python train.py --n_layer=19 --d_model=320 --n_head=8 --n_kv_head=4 --head_dim=32 --d_mlp=832 --vocab_size=5773 --activation="reglu" --norm="rmsnorm" --norm_place="pre" --norm_eps=1e-05 --positions="rope" --rope_base=10000.0 --rope_fraction=1.0 --qk_norm=false --attn_scale=0.177 --bias="qkv" --tie_embeddings=true --parallel_block=false --extras=["capped logits"] --init="normal" --init_std_qkv=0.023 --init_std_o=0.0 --init_std_up=0.023 --init_std_down=0.0 --optimizer="muon" --lr=0.0102 --lr_mult_o=2.0 --beta1=0.95 --lr_head=0.0129 --warmup_steps=200 --schedule="wsd" --decay_fraction=0.736 --decay_shape="linear" --final_lr_fraction=0.1 --batch_tokens=262144 --seq_len=512 --doc_mask=true --train_tokens=1376000000 --steps=5250 --dataset="wikipedia_en"
MLP neurons of a small language model. Each row is named by its layer, matrix (gate and up: input weights) and neuron, and shows model dimensions 160-287. Each number is 128 + 32 x the weight over its row's rms, rounded and kept within 0 to 255. Numbers have three digits each. A neuron's up and down rows have the sign that makes its largest values positive.
A block is one neuron, or neurons of one layer that tend to fire together. Before each block is what it responds to, as a language model described it from the Wikipedia text at the highest values.

Responds to: Main verbs or their final inflection pieces right after a subject, just before the object or clause, e.g. declared, gives, stated, took.
L10.gate3:137086142119160069129090128150140139122094074078156097110130107138148139156120130193137113136181138122090168108127124129085139082146148127142089086149169120140134156193111133124082156114099122123148133149135181110121084142177091164219135134183172115105098150140127112103124149129208124120141109166161175134098146122181171110094172115106151104105101130150109109080155137168129071143177
L10.up3:100123150116083151111064148082146138155098151089093133074153118095148110146148069172162156142138144130103120147067089116120119096096124167101087045191129132135167125135122142126098090124079156223107121109167141117096156107139093088090174098136217163081096148143112106166075151122145062155097168156061124147139129100172083133122116132111117118151174140110103080170151204105156084143143
L10.gate23:094116157084124157126120116097146120146100141147088197125077123117097133176129091112086158094127112106113104134132191113149129172147131080134114091112169141120062101165100095093087088114186121120113122141134119066130134092170092139110107142081168082107174137133154167159070113116085117134120118124090149122089101097129101111109156130148147095140110139170115128062106142124083173121135
L10.up23:099136094077057126128163141153176091139123171148159123102122124163126104209171165117155128169117134089105116158153096094203127137138158147117123110128119094122126113102111162127113115075131142124162146148121117154089118162149140091143100093142159148129149183139169068185117151111114120141199096101046132092132120118142108143123129121168112100150132149169056120174204148009071114129140
L10.gate277:119126067091067114098109082136194079125144152140142127126097108063153086186190126141133139121095140140105131114110098112098140121152132119156130131141177113112069071136122141117061124149123130158103131114162088100123152138196089078124165163152132138074132186145131146126126158144123159105132122150113117112107164203111111116134080180146137118078123117128097110123134174067123103114100
L10.up277:116090134104056190191161130157076181157116145040161171117113157114121114131075115091169154109138137099162141083147184155135119104136140160086124079097094174099107105097168115171117116079117141077115125104094154124099167062146108211092059113173114081180114147106103176127114018163097141183146112098147105079127132123132118116103176151106119100167111111086162133098131132098094106124102
L10.gate530:111076189138084137134077092086149173177097115190145146160128101116087104044125112108137114114089099126166149137162136171148134111106153180139073172142095107096120174105166154198124147132103143113103090147123103137128163180136160072168185141127180117111113162165168124178147053153130139086116153141127110158150178142150084093164115112136134115128109117145128163156165109119080168100097
L10.up530:181171112140092089143093115092144089070144112033119160118057171090110081107192166109125177088129096131169148148126116112123170124189121141099136107126089136169159155114140096071153194108100160149089181180075150135056115079095109132141106133118055127109124098092136092145105032187158154104176110174097162149152124125125160126118099129188137095108105186172093129126164204082189117116120
L10.gate597:167047111087121082111104149167127131178150144100097131066164133164122084167131163160108120182147137123146185106106165131107046142161166149125124127182136093153133095136152095135112110173144121177152134116089159109145127152159202088118139207115117120097128142152118101170156130120103137129105182161052167155110154058121142083132165128111101170088108192128149120115050140167098153166119
L10.up597:191101142112099191160126143093152141109149122112150102174124103103085122172157116187110146137117170141104161093105070099112070165152192144153152143192198122163105178140156103109082182165120030140124112146160116087132123138151149141136098154172185093109157074106124116110142086169106114170187119163115125138166157153143100081076181108135159162121102112103105109165089154057085136127047
L10.gate675:084102125153076170063107060156115196139128103134108128137106151106138118111182109160172125146076158128144094078084110164187081092119170099142203096089116115154050148125146129137129144173112158081124137135176159125074108125095101078101135112196132156152157157142066050139161116134179130081141141174119129120104112097126128105089143120129147121110095161115107205205148157192141160148123
L10.up675:130170130100085173152152122070085107205107148116145188106111106103132150093167149127102132075136088115117162149091100135126115145137148091142086110184119099081117170170145136090064073107080205144096091123115075139146102092120173103094132075093132105122157115098091126128119124170097087136150079127126199159071172140141138149137104170142124129106097137152149118061152105128109106181140
L10.gate797:092121158143095147140079112090185088132080098092168167161143110128155144176149146123175154088106134142150110195114166182125098153067097136140066103157102120114095100111136182147050107125113151148138112119160166066149157195179130122113149089139111079086163133098101144201133160110112146109191120110133114160133088070080112155134123143131104092128167168107145095133091111108101104118122
L10.up797:170155096167110192119100131138096178173141149118142167069103116124131108152112138111107167100130114168088170117091155157173150153149100071167118138171107108089140171129112161182151149046147119116164170139103145077084113064130123124150143055134106134122124141122141108132143128189147149112159108148159130125141142121196188074097081148141113094139107111126134172149163098183139079176143
L10.gate806:143206118146131143083107146170142108149140144160195112128108150128122074150176097133143140140119076058192119093134091096139135160124131169075098199118143124138085110122119069090138167152100149165184136096118137157116139161128137113077147105156204077134190062145126133166083151130088125085123144130148081156113095085067140146111180108110142164071191093171138105115130122132151133089165
L10.up806:145204141071143092157105093128164091069159142135184130103134142098142110180104155165126134121166113074169146117092137114122106103100187120137158159131137110114091109121133128175147125165163138113086132076155126178098118125150146160138155144134144111136154132137166140127139087148043197101186109174129143097149136107002149124131138144169094160110140145149139103159081135134182116162112

Responds to: Fires on the comma or final noun ending a clause that states a result, mostly in sports careers: "ninth place," "33 RBIs," "final chart appearance,".
L16.gate243:081152052128090147146122120054172101094100122116120131082141130132113097135093152144153132109122205114120143079177137129122118108176174174128128061128113151125147142047137098149129055150093147160116132051089154135146126119081104096097151104167105131194134201203063135094105113156080084115109079094140163090169139074067125122108069132120118093136161097123173180120106174036083120155115
L16.up243:147108065123109131140154090177118119159110139104109096109134173173090129144162097116170117149140091144191084173143129100143108127071124162081136110112125102173150137120159143094128098058189086129129169116077117137166106125100065095152077132172139115147138157175143125155081171124057158126157144095099104120116191144147094143133111104128139122085155087169146090202144136141126141141118

Responds to: Attribution and judgment verbs that set up a following that-clause, object or as-phrase, such as stated, described, considered, said, with weaker hits on word pieces inside science terms (the olog in biologist).
L13.gate96:155086132097093124179159114132144106151119185145125109050087083118183104136165107165099143141075087144168172132119177171129112130158098097099153173114103047120106141147122059131139154159099135182116164106093158174171184094125108118166138140152138131037160074097106140179125087136127136155091099139070114163111137111136171183157149136135182061109150135104149159128160095068113151103154
L13.up96:167116097134180127128150169132134113209129099084124145163115063136144141107094139109134152116060134109133158134086120104115142094114103168184110120157089155185165088167107193194090145060185105107143124112080107129105093055097099088180139063100168092111147176087131116147107072177166154138030081101139069130125167149140160169121179129113157112106084120099140097186126122194133130135188
L13.gate113:166102114078079180075134146144131107134117128134114130164074116139144167137135114117194118124176166089153107160050109073092150094124233168104146103101141104115083165091123091129171166132133083123117105152065108095148144117169123109105152175146126167141107044123146111137083127182089145137091058115145155149121177123180091135146134125119156155099099151162106104093113116119120092161147
L13.up113:092131194110099147132126090097113083171175097138096125151127119100141105174085192117131142124158184113192149129146123109145163179121152128137105108086103126144151111132097115124152202128152169106150176097133146194190159087136142142125071138095148131114083094163107132100163133194121161148102099097098151131145146100181079156223144158070109118149143137122098128143145170160102135173152
L13.gate253:216117137121156133131072116070105167131151081104142154131129133094140142151052119160116134170101137153103142090110168098141082027099152100157161151091092135064151117133059161151123085127119143135103091165163119104098156117167118114100078155228136120129091108140158102142109083172151149108168124142094109131104145088164122087101137106112178142101163189110110170132199176143146074156151
L13.up253:135117132133155171112047122094100133085076098083121177133100155091109133119124153138163143122137061074182119102088172081136111056093102108164116149069081147161085085168112140103104130125164164107108160120098190129086154127123129128120098118157163194145144101119147124112129155185131212096169147104153129140097132126167128159100151103105128120151102140102105147188143146072096099154115
L13.gate271:141165111147083124103074137091089097144085159097099156078145099114128110154143085108166155088152108140144160137125122118144093202139221152142104158148164141178080095122139096140096171086127129180164183133139136125106068139076105100097115173124177046098129189094106126103121107155118120120139141166148093089154160040120132133127116171147140171140113152183163110144124073166085076102123
L13.up271:071072131088134122194103125117138095095146189023123148209055202136117102174176158188080153132106121104168108152077089134150150084120120189118142142154101104193143124106175160050096095116142101149185097087146116090163176198070130136130125085112146081115132175177129147154094148122100098107056148149141144147141164117121131116044166133099105120126121145129146077117156122112098143139118
L13.gate296:119200183064124143132099140140049131123145106086126099151121133151126094123129150184086153155122115163151094110098066152141115114156106119163119128106104138175098108186119157153132119097181156077174126078173085140147134125106097100163060139182114131099142083116091062063162141152118137148167127147094109101127101094202090141226152100105170113147095118213144200127103159100091161131107
L13.up296:141087148104086194175167110134069137120182123149121157148166143145163141079113173108101138109161095133170103090121145097127134105092119112141087085125057163157060145150093147129127099110084145096100156095183169101128138099138150102127145093102198105061144144146154084120096114183157117096164125195105078105121118120100090202063130096178103131155161088143169085162106155115095100149107
L13.gate388:158124164157066124137117067114141133140174148095121162133086129117117182155131129124126123120109116128123113136119151161165132155128073119095096113103094087172074150114058192140091097138111121159125133114070137060083120140065160130130108141121104132136205186075161092089133108133079119129065136177152139159154208149165114122155106165143204048104151131149120125110145135160123113092108
L13.up388:151070091106074174134124090144144141164181134096102108071171153154167119119121127110160163078138082100116099122107187126123121110094169147101134128114117133123185171133142136167105068135093128163180153076108143101164140155122061151098136111097195144071086181148064122146139125105109175103082136130173120113119164058097089109138078173128159093106042113143182110093143117160144133082119
L13.gate594:182166185154086161135084136092096064069129144163134168126146103111086118095121096172135144199193151123159112098123093114173145096162192144169138074150118159113111145102120084193122051131088117105119162135127133117132090114163118107131076111154154154154171146150078182098124068122121119204155117110180170141069208133128091096107146163169137149153133164122139100145066121172131177123096
L13.up594:172155114124149106101085112174157127129114113164109142119056182100137163085116148173135177113139160190146121126176171142123177132155192089114097141147132061110060143187142063153083134150111202116105119151076071091069100116148106114169120094145147171128167125112163165130123096166076107105101133076119100135164212143167135089110174125167144164125135158143120154157137136108148145078080
L13.gate648:147146125161136194102043086120144121129135106139139084126122116120079165101105090133121146097112153125115163152105186151153186130166135075126096131107146100143100142119111042166154146142116108127098114087114160104081054158168105111119107117135142148132176125100142161104080115129138161117140177145112125172175094111111188135163059161115150116127069139120195155148143099114142121100103
L13.up648:137135111149160207141097104149160126150210167118095079150158106165144138136140079124185180147167154140140155188125164099100118198128171108125137114086139143135084153142128124186134160129149122089138195128131111157082123120148139124184142180117173132153086099068153158089122140061070117115156163150162098109135094133170123121138212089092076168106095115180074151159191088137164135111138

Responds to: Fires on the stem piece of a multi-token word, just before its inflectional or derivational ending, such as visual|iz|ing, minim|is|ed, encour|ag|ement.
L16.gate473:091104106119070143100178083084153053107095135142174163094114159126116088112102130153211116118103153118140090101176157124119103041101125133170146172120134160172103095120153141119084131146156103104142152139162165186109083136092149137161169162103128125161165095109085175149172097158108079130122149128090099115158153059106193057123127139130130160099152187168135105108118080192150135062100
L16.up473:142136114139125101130202092158117159116125137110124149113116111116182044155188146116129093112147120142226102118151120098078080112195125103139090123144104137090164164152134163111089143125078144134106168182134131114129146150143130057051140163151114140125146108134138171103155085162083131088132130167196165124157151129088122111119140189111117098152104109142133150108112170144108097128229

Responds to: Commas (sometimes opening parentheses) that close a short clause and precede "and", "but", "which", "while" or "such as".
L13.gate193:116160123140093105199088090092140070148144150131117154124135098107161115186108107190141148076098141147098140137111172205096158146125111142093137126148132140226141125117126127113096158165158103124108177146171185114136101160101125146114145122113113141079155121209129083069136172175161174108151078124099069132088104177193120133118165150170155141118119069088146142133140150117155128140144
L13.up193:088188149080099105053107172072071125117113092108142090115075109164134130115158066113138157107107133054155089093063149152083179074146151111118188149125120083155182204115103126080118073118144149158134120134057128171122122147106069075103118139191123147101114200101143123129126154110124152135129167158107147092162133115138118112118129167151139076172147099098081153136076131126133148137104
L13.gate233:121157107117115120115129154112183075131113128150115138112120135136114078118101140141145124131126122179153124163118181149151149147124076112072069151059130123078194166128165125129157151130143123077099127160152159107065175121082111170089136108121113082150160182177111138093162132134117133119138094096170158070133155156200119156149104145099094113156114149173114097147106118140095134096095
L13.up233:159150065139131208109114138111127092091095141101135074155115079157111086149087087149115099179124108116144134196142120129138133162114172184147091143095131144140185093115137162099132056102079107182105038112117113185143113160121052144143099130126155144126094178107131104098149146166082140150122123170134154085109129142101081111130114128144158093179184114136140194112145135109128088119147
L13.gate386:186165106143119162098158132123128093163134108115069135150129090045064168151111130120083141133105102062094118159157129130153114131167124160151065161110090166121143159126070184155166121102097103109102190123145094102097106088161199183114062071131127125158116171157123155146154169129129111106199059142152117169139179113113147144179150137125160117110077190084164146134140100077128085176123
L13.up386:105120087130124102148164125138107126095067146171134152097078144138167119143172168135145125090147206191183130103087115162131107158148137105113133140121114108118055083098121167137107136101155105148129097146143101140111114145173150108191103152056147149141126113175101152142130081149125083178099120104104120116108226138107135139112120203138099109128146158183133126143074150120088108128097
L13.gate409:162120109124146176095086153149115137059103122098137117116134083064130174154102118037114121101016131106146094129103094155094145165114107111127116168138163068128116188164079170143143138101137124090204098146108129120110124174112061112104123133120131159121154110133076146165133087050074133109096110130107143138108179159152112099106152186111122118090124111049108101179108088145106084130156
L13.up409:142156103152084135085099159142105128112110127065145102098117103116145089116068121104137164141116153083082160154157102128123152158141142148123157112038084132089107144149147070107109144098105086104111122116134163101146122125137177180106059167133169120072182113136136161175138107162157116077121120119118106114130174128074102147148077127121096129095116133130127090094121154067136163130171
L13.gate569:120171094147151114169082143121142089104121081125113132146106110139095065143170172116115128081117088121097171129137183119063134103091127091106163132122153109120157146094166115110159108133088128124104130155183129157179120184100077128093105069116119156116135177132107120113199117125137155080056181130144074045141123112161141188081170134110072101143133157095089135132158144199130095155084
L13.up569:108086077178161138113071156119119142194114111100087158115101107118109127083144108112134134110134173132149109096095126141126085078087148108113109118110146078154132123141135131141180113126099125142079123147166107135167135144222141080126136086112134135098162184119086116111114130108166121081070129122108140130145141108160135154139122145080130171168129127030138097114092176117147178108113
L13.gate672:091188078198134123108157134095146082140178135174151080085120089111176138110122106149176155097130114133156097140158188093121158178090136177139151103030135132125113174127109173120133112135106130102089129101135174153120103121167165105119107071146120126123116168167099088104131119127154106085234163165144131162154176163147065144121122099108128100184186191147130113086103127120093081108172
L13.up672:050156117152147153201132150121127157125183122146178151124081086119118118170132108074109103171129117140078086112154160159049117131131089119097150104135084152137131142130112094109059117080103134133112132128051142097156155128112107091169105101121067145142125158174110137090165117089111117092160124091093129116180132089166058139155122107132132067126137126109139100105168151137143103123131
L13.gate729:120112093143106186127091193117129149171136133184146091129068098109117101147093173161130156114140147120212096087125160124071160080124185133117155186123113116156102126109153101133129093109090172144158210119126142178107129105098143154152047166144125149129117150130082149103127124172091067124177090129137151118093131138039111139116124161106068100132126102094110163103109178109113141154120
L13.up729:155184119107116163132198126074109096155137111120082110124131110118121086157125181070095155171135127137103097161143103179121110117077114100166100091068135140159155124147120146097139050137133123135143127100102136089172161137112060098115116179126105101112112147166104145089136208163084113068124142184065135120118181117126110076115134148074138062152120138149131142143134120138134163097168
L13.gate818:171096111104116097147101098187077163124103132170214125123098083074158119205118157108102098113111116103168162166083147166158054129106124139124090091141196141153088171072118128117096134184089126118097101078156116085105190101176103105099135109161155136069132181098133173125107106199098132154144105181141152051104091113145111173066105105102133126118108136137175107166128173137127097126062
L13.up818:084116122147076151114154080143167055149194122121126126121109150124136171080071124122113155119167130109151145144123183122090143114150136119134159131056150120115121158175109156128147186127130200110092162159139173124139109160117117135117141125113091119098159176126145164179127098103128183143099105154089191023185125101189073093119152135107108125136124098109071147121138170171140099183095

Responds to: Interior word pieces of longer words just before an ending like -ate, -al, -ally, or -ous (multicul-tur-al, el-abor-ate, autom-atic-ally), plus "known" in "known as".
L13.gate295:125076122077096134131096112146109125089179137148151145114081194114109186086125179140174150159175141102135142067101099171044149097107133124131188152146128170164069147110114143152202185091075188128104123177092124138076113066136123164153148159186148111094120160087056116131144110167147133157109125119089158188142072129089108124147123179096169158157124125144123148109107090119129084138163
L13.up295:152073132157111112174126079125092140096143185122193161109155086109118176142114145156134131079181128109143180118110162118026127185133098056127152129153137136192135157139108141129147084144098184129142158176137074144182162084144156157160120168156115087119107115087100163149166077130142095115132140075051124125160163178129105153137145107117120122122131169114061119116129131110116083075148
L13.gate310:156167133139153191139128083160092145106129170073101129158181158098129133143151127174116108163164145083142106126089065118147093062090111088171156116098180109131112154129101133087148104107145133078142123111145114176168111132091147114130112112135089128215120064119042154179155127152133170099150079096103097129111151069093117181127141163106097143100175117128085158144162111125145103102133
L13.up310:171034162113102187140058151140122111154160159127150185130122094111138114129115117085161105169111146140112133118104103162146137159127126132127198143103195148084152141119086116090155072122117133100126103176122091112088132118132134110080128177176110143113141094152075097123109119120110122111134120104104100146102105119112097102149144074112133143080098149134142176164143136153113183104100
L13.gate333:167120110159064088089097115109072096106115095146133088070106110102091097120104171125106178131156152111148127131120032104112137134159156092108190110180129086144101109099083127148144179124144135178164115107160145117089143182193193081180087169080100156087141141093119147070144161069064108139070137106064109126170131146094115112097186145100141163131128081109107105154130114127119102197109
L13.up333:170140179054136080162139142117080196095123132116103130099125099063109093107149134084124128152127139136117145090099184140169177162101082149145098172066139142145160170128097144139148073127139140091139141166064143172115133152082123124202119133168124105165122114103117145103160092101182113120128160052127137146089114127158176083142113071049103060139137135107089099144148155147105050109189
L13.gate358:166128135145117150081123145146140106155127083202118165129140110109124098080144163190169140095083139091119148141144128104103123129128138157140121107176156168094142159156141114098083122097072157106129147161167134196090144112161090121087127153140162099115211132104122122164066056110121151131170110136069136163187116037141141137102113151183169034153151138151125151078140104116109100130087
L13.up358:153120140141124165154179158110153105113116139120152110114116086122132121104159130145126154096158141131133075134104105144102113216146058132148116178153141101092107108168076091154129168095128155118093158189141120186104245125142105158081120100121154156150124175141128143131128163047098169081057185172133113137166131082097144176053144155107103109133143110136152148113176166068054099072140
L13.gate422:117055103092076092138103155077100134140122174114192152088175193113148161098145172118153143171163126121182145136111092116111163115160126177112052125061120152129136081153112132094069173080082188141112147118158131126149134103119159160135105154099082115148089176157078180093156141150111137102112171128123143192148057092180067151103114107078083122138183118140120077114113193103120138189145
L13.up422:176077163126073159061112107160122146126086141134119141157088144106094128173123124117152145133109137110162069152190134130125152103127218115123102139120144136130119093115087109084112106061121109088157084168142170127096155128113097116069159217094088094195159111125096177155113169112092112102114101118137106093130141048103111093087134129153158084093164161186091121139101117160124158123156
L13.gate449:100121111145111127172149149095155167128121112093137130094135108079077177111096150096066176186112174118131141140118132090098118162174137095137126068119142113164106151085102156121124121069090147166120140126123157072145162109122130091192151141150130126132140138096106126118114184132109092134101116075102148170104191103159116101153119066185183139125158129137087141115177122139115194079107
L13.up449:089108199171126138112153163141100163155205113130151088135144128109111115176132113172071168136117115095117164126104042142130124153111123179077120104155101179134135156098104124155158106151136137078168142173132196163170117075131107122183131160123094158131091161161117143129085150143179132150151116109120152139113157067154034143104106137088109116128148149155073177147171055220146144095118
L13.gate649:125144133120095104135126143134083097113158118130196128125101182187160077184127112133145178130089162097176131136119134177097189193179172161143092113159116111158076131143089186074066161115130152142158137089138127094096107139127139106109075172105187177103093069146139092121148070105116111124137114074137058131159171152119100154133130144103148151090129128131176131169143098079129117140160
L13.up649:151160145128100123126114120109083144120115150108166092165132130131169117164114148127136184131077144166093094112074091098089169143124094121149116104145125112135077132088100165170057158146098158104143106072119181153107086136125080093174085147101190209116148144164118186147083095115125164070165148117070089122129136168159104105144127139172128130119156163138179110164168156103058113176111
L13.gate792:144241131162109094160097160190168062110087143146146143114094156138115162144130147136127121160095141076133147093165166132181118159158059103161131174151120137130153175109127135114065132166145128143122071173124220120121149122134159172191137147161115096158067172142121108120126087115109067140108124091148116089131110134144149143126159141086139174092156133136082191108130076119128147098117
L13.up792:166159099140129097194208104167163116132117154120124169111131192176105056108147123096141134103150151146117148099174107146165173081107119079129192153139152145139104151110121211180140094160107150145103126140148121104096132181141180140175071142129140066130165114111124090154147154075149080164094156152134070133112157060112154124126123118086174128155157105049109133093159127049133087103136

Responds to: Joining words like and, commas, or, to placed after a noun or adjective, before a coordinated second item, as in rivers and lakes.
L10.gate122:060156091149148117124150201162135107190110079199151164099146066116120135139129140142080154081112177165144140120196173077112107125113146123074076135127089121176142156129133169101130107159116103113049128132155126157124140127156105143124086016118127072175152119112157087177141130117109213103127134203180104152199118125142164142132116161105072155217133108084112148105081112108161110071137
L10.up122:162196160108068119098133077121142128148131169115109164111179143135153107193117125108119163125149135120118109131125145170094163140089120163107137096139130115235141191097144100119079115078093138152126086107139151121143108128171143098130077054102144179111098138099088100178189161137133141103135097164151099202091144117128116173113109181135158077133149121137104162144121130099138148105117
L10.gate161:138145115195128125106165091088108041107182195145153121154152097139145142109108180139086141130166212118133131170135134113083114147090147160148166144139145121111117134155104104142141096140116122118178131060176177145127115115130120179153178134104166082144180147107139183145147156108155150156173166138130117155140111147113078115104153093099183090089184126123119109144169164141091057176137
L10.up161:093157148148139113121173110134099073179139114167064156085153176135172177133109191113161104066147150138180062112171093128146128087134113089196149146129136055151124125128133124086103114170176102119071102065218141075151092127142151137155190115118105095193165173120105105132076144133120155142095191082134100077147115060113090137150146089110176140177154140153148133118144103179071119153176
L10.gate269:073101124168171076119143170137119116140151082116162090128148155096175166136149185117153152134128156184098136091136104112167148149123108125070088182068150113133128114146098133099119169195116139075113096129167111135133097156093100085113132116137105184139119139083158150074115087095153161157108128113132158111150202206140101116133137096141072150199147124116087091065164165163089142084143
L10.up269:080144093158094082063138121127131108133155165198127097118146179090166132104103137138162122126142172113146159138123125109157116138150118100140113091102112079163094131091083114116150113129131119132111151102124140133127062203117124184186137111116039135126129169116120141070113110136141071114111186120137104093158169157129116138130164127131091148072085162127079093128128089090107168135171
L10.gate447:151143093126139160045126092159102131137152109125115106081137145118110151105063199136162133126089131125118159170140130088085119163120173161114126176153121176101144103101125191117137141135141108168125106128090131138157197124127144176052127154192105118136139132173125147075120121095183121162095123137117147090146108139136136127142129115081092140178125192121081156129160201100139086100156
L10.up447:140079101066122161132125097133057164165167129111087147144135157101109101125113108099092183114183174095122114136162185097164100076080181164110159150077154149131114125144147168052095116115142163165176117092112137147143137137148111083112130112163097122070137090117132207137120127083178159143106165152195115148137116101123122126165126098123210163145158165068100112153145144085096140116196
L10.gate499:118148169172094116099096169114161109157134090154164104113125126133136167130148112129101151106140200169090196089179225119123144140101138137112101158163157160127162149090136170186108111142138103182085202075155168138170111167160155118127087125129140107148166031166130121096091134182142189141089131114092129115145083142147094192131125090151126119182185088168082127192150108092129140115049
L10.up499:113149055114075111157082048099160198184135106105110137085144141103118166125149096182130170103159141131138130125085130077144063077109087087105154146108099152138156117122131125151087140154158148090115165117144131114111181130142180108079132134108155123147030128112144156177116110101115051173103156180127113110136082163123152128122118151145126090124163189161120176119102105131087165179097
L10.gate583:143144149177105142118155133153110132158185132159149042048114092165108141124134098116156120112095126122154101141101139123133117098148129118143186183096128125135095097102117094029124244136132097144170149109157127123108050110093082156150093116123155150058080127158103149177111096112163104113067115161113202146166124132130165093125116163095105127119184142112081106154058144139165077100137
L10.up583:129133145135081159129099110151084187058169088145154146113140103117115147183089148133167154144131139080141142172184102140120118117090127107127129126113119102154162161103133110135125121165175086163149128125110105162135112183119100099128156068103171115123107106128137143107179117143079172137179092113232087086094151118151117109173133165077122124145122089166135136078147167104188095188095
L10.gate766:122116144080092151083115083070211078153182107124085100122093095026110144136111140129130092161153110144133117137178080114140141162136175159115099050081130105138159124095122118129059117152114158149129186103188078132152125121132085070128142143158118076106156159140131158148120125144114134091178120120100153073124115098096104148144114114113166143128108120138159130072166158108042146100139
L10.up766:145091153138134124095134162069162112152075195146063091082166131128068187082099109082178169109131207129094095143123122072115174115192158099104137116103100093128119096192084146137109098167093164133087117115160132137147105164138147167086092134142114117076178172186059166138075181140099179114115156146117093093185133075118147124136130114112142164188144135190141144122107107117142112077105
L10.gate778:145165106101146119076133148120112120105168121134157115180186146155150136149127049146137085167106161143151121103197114134135153110150119129203127120118117075176153155116081193115100137164137113112084124201110116213128111091121106143175085136089113201135084138138166165190098111116138130160125110150075134108191119133125111128116107158115102162114169136136076121111120079089148105118057
L10.up778:182162143103161094132155170138078068147125064162143118153200153170115149155137088079080106140187174102094112125079087149127138170165153092098121120155183112177150112191146131149095126125132113150127072086096146172168115131164137105100069136117069109147114151122096163153137112141100119141137189122124145139135112126092102124157102169127143144150097137089134131037085121189053161124172

Responds to: Final word piece of a verb's object or complement, just before a following preposition or conjunction, e.g. ceremon-ies (because), Lul-u (and), rec-all (or).
L16.gate612:114130176125115162117084118108166151135137116087119133135077105135146135048113180105113185121174087123144106143155158197116138096059117099101078119141095150086127104079103123118093096125116137150147106093102162160132161091125118136127078149102110088133124189133073138095134170155151123098139122121117182144166154088094139125090139106114149097126124111123095098107067113112110077082138
L16.up612:136131151156102079135128067162170156152069043088096168148113058126109102122168091125143157118182097154107108126158096134159139105100113138080126087090060097160119156093115116097106082173132124154148087097072149166114105122114144133091135116162089131181155173135120139117174124158111193153191088107155127135130165128086100100133162136159076163163145133125117117154111131072087119089096

Responds to: Words that usually take "as" or another preposition next, mostly "known" (also known as, known for), "such" (such as), "well" (as well as), plus participles like recognized, seen, noted.
L10.gate74:138064126158065130098152131153083129113157119155144193068073138157082135095158184177116147107084132173167108104180115117179135101143115143129106104083147123163142131128102124118124114139109081151143137140117112129172072155120157127112125136150084126106171098138135140193104087170148080122121114119120066106105187123144140110104178122132092089161088210151127122150134153111053121101157
L10.up74:145120159180104160095097142130099146093136127154148155100054081160082103111120137066125132118188126179157068103158155132165124086169129151156147091117201144158110151131106121028126113122125123137159140159118165046177104148139154158138124192174136115116132163144079133156099126113153122112156143106089115125117126139139198111106168108099141140131166083197102132095109099126106125153114
L10.gate177:117148115069138150074125157133130151111188107108082166086092087149094120163071146158118160096179121106145124152167117046076162096089147098098150125131061137160131179135145110101148110140118075128218149181130070119095127140132172131149172145134170130123213136147161168131118118175164131089046084127171107116082160181109136188132125120146119124113110184111168171179086204087104165145124
L10.up177:118135100171153136081123127173165138116152146081119161085025090150141136076123069119090178118226118082124125136163166120117153135066210121113092182152145100177103193098166113124167079175175127086155194176130142152140136122154093133144164170094091130108200143092140067128135117249141106118169123096117192077112141187145115100131129151164057163128107167132127174136103100131092152121161
L10.gate198:129089118164140128165078177058068217096122169132136143120152162145114152149128172141127093137140173168207118102135138068116167142119131118113154136112147132099160116084083103152163119136085101085114139143122095134142134118109110177073136085129074099133135153124093107084149133145112149111174152132142084132131089076155156101131133209176089122135107181130192107124133124227063123157117
L10.up198:152101096145174151154115155157091125086129113165142085087128146145058065168091193165168125086090131118125087118134131162098114148165162091139127136172164141063085146186145106086117115088088160162066080206182105126118088120106112139149119176149109124153139140176163120162145125099213137089105192156084079139089132143142089131110121079078157206085165195156137131144160113132125140085118
L10.gate250:181097118090154149147157108219155088127129169142127104127084198140083137116147142123164126130168181152125130045167179112163179159141136123079115135080098136190077182140134097199096094138125090121139173148123120133131133152096132145091085159147156127163144167110070072149177094083163117146093122100083158150154147103142123104200115143142089203151090121085107082122119148151094132096137
L10.up250:145111110132169166170145163074123104123102167182105177132138092143110111140090139184151116111169141092112162061155121139065130120131138087123103118110134075179100103120161214096184122148143161182192151189154057139155193180162165113179130077098134094097194096097137157092131118130136148078138058153141122182155125108196117151167133128114127117121122103138126122063147135121128066131158
L10.gate305:139163123155166192163078128053164074183155130158136124136096112153073133112112117086115117079139151144132111123129204139069123121144127169123081107149126103169191077158087113158091113158087169144099165158145127113081092140105172139095084139081097114135072159083111177119140107165126131120150101092165085145156108128071086093142141083102117154162189133133038078140104143129081104119146
L10.up305:160157171160131139148123160120172123129119197138120136150100205133099147157162125075087115095110091157080105149148123182079132184161166117110106197142104154195204116137090148155077084148095171103113149149180095125105125108151122108147026186058138176127109070101116145158148145130150146103108144121159070156161143102135076111143087116145146153093157141142117124096106163116104165123158
L10.gate313:087076120126133133161095136177100171134146137129118149095095108079121116098174171060105115102108096169167162147130175104143237131082110150052107063050109168122106138085114129130102118127104187122166147132069074144150136141134118139102151104098090131165104140152161075136176132155095083165175086114135157141153136112115141140148141149083158119207131198141154148145140122094128152059144
L10.up313:053123117122063130175094114132155118145108100138150142097111098083120174110140184104147096076063112183130155055177174123091138110136125156051155149118144155139098130115103102172077107125120176196070131080142139137092130145104112157108068171144115108154141130149131130190131150172071187137140130113182148130160097137150106121149089111170129137153132092158123125097140139153068077124083
L10.gate727:133116124147088111159143085144134145145182178120115154095114127109155163135124119156174115149130126100124115104095153175149148139158124152143099128164104179179177148147122097185156152091217127106124106090142106174140138092113151118161100139139106139137187160137106127110134163202175094114146071175161127117128142096127155128121128132120110145156121097206063137088040156130099124091136
L10.up727:131107123106110132100071135063132127095128094172089163137058120113122087109103133093116090159130200140130139094137141108132109164139165107117162120111169124157103146121091079157134099105175183115128195232184171136142129132129116164121137147114119126157148087151127086099147146142144124139110111082156153141167155115108141154135105185057117147142075152131136130090083166090107095085103
L10.gate817:144069096149103126090128103074107101103142126108099175117068197135132182113152171121104148129133106089142139167155146107110014185145161106168084101105120204091112086168114149125054151143248138092102128147150147078132089127125084095139133135178113139132173123183198161128176126124129135158122127149076186132148181121146132145119183130143124146106099122067115067153133131083097089112089
L10.up817:154151101094050092140089155082162138111140073173167176137051119145086089108118099122166203125175172131137099170122147142158150107109129133162145085070152183109107128152143193086102136181143123145094176102141146098095093169147167108129153074126100114057133174137110159108179126119087178170127109143093161154187144138100104153104142123146123148080104145062138125138144148114134125139090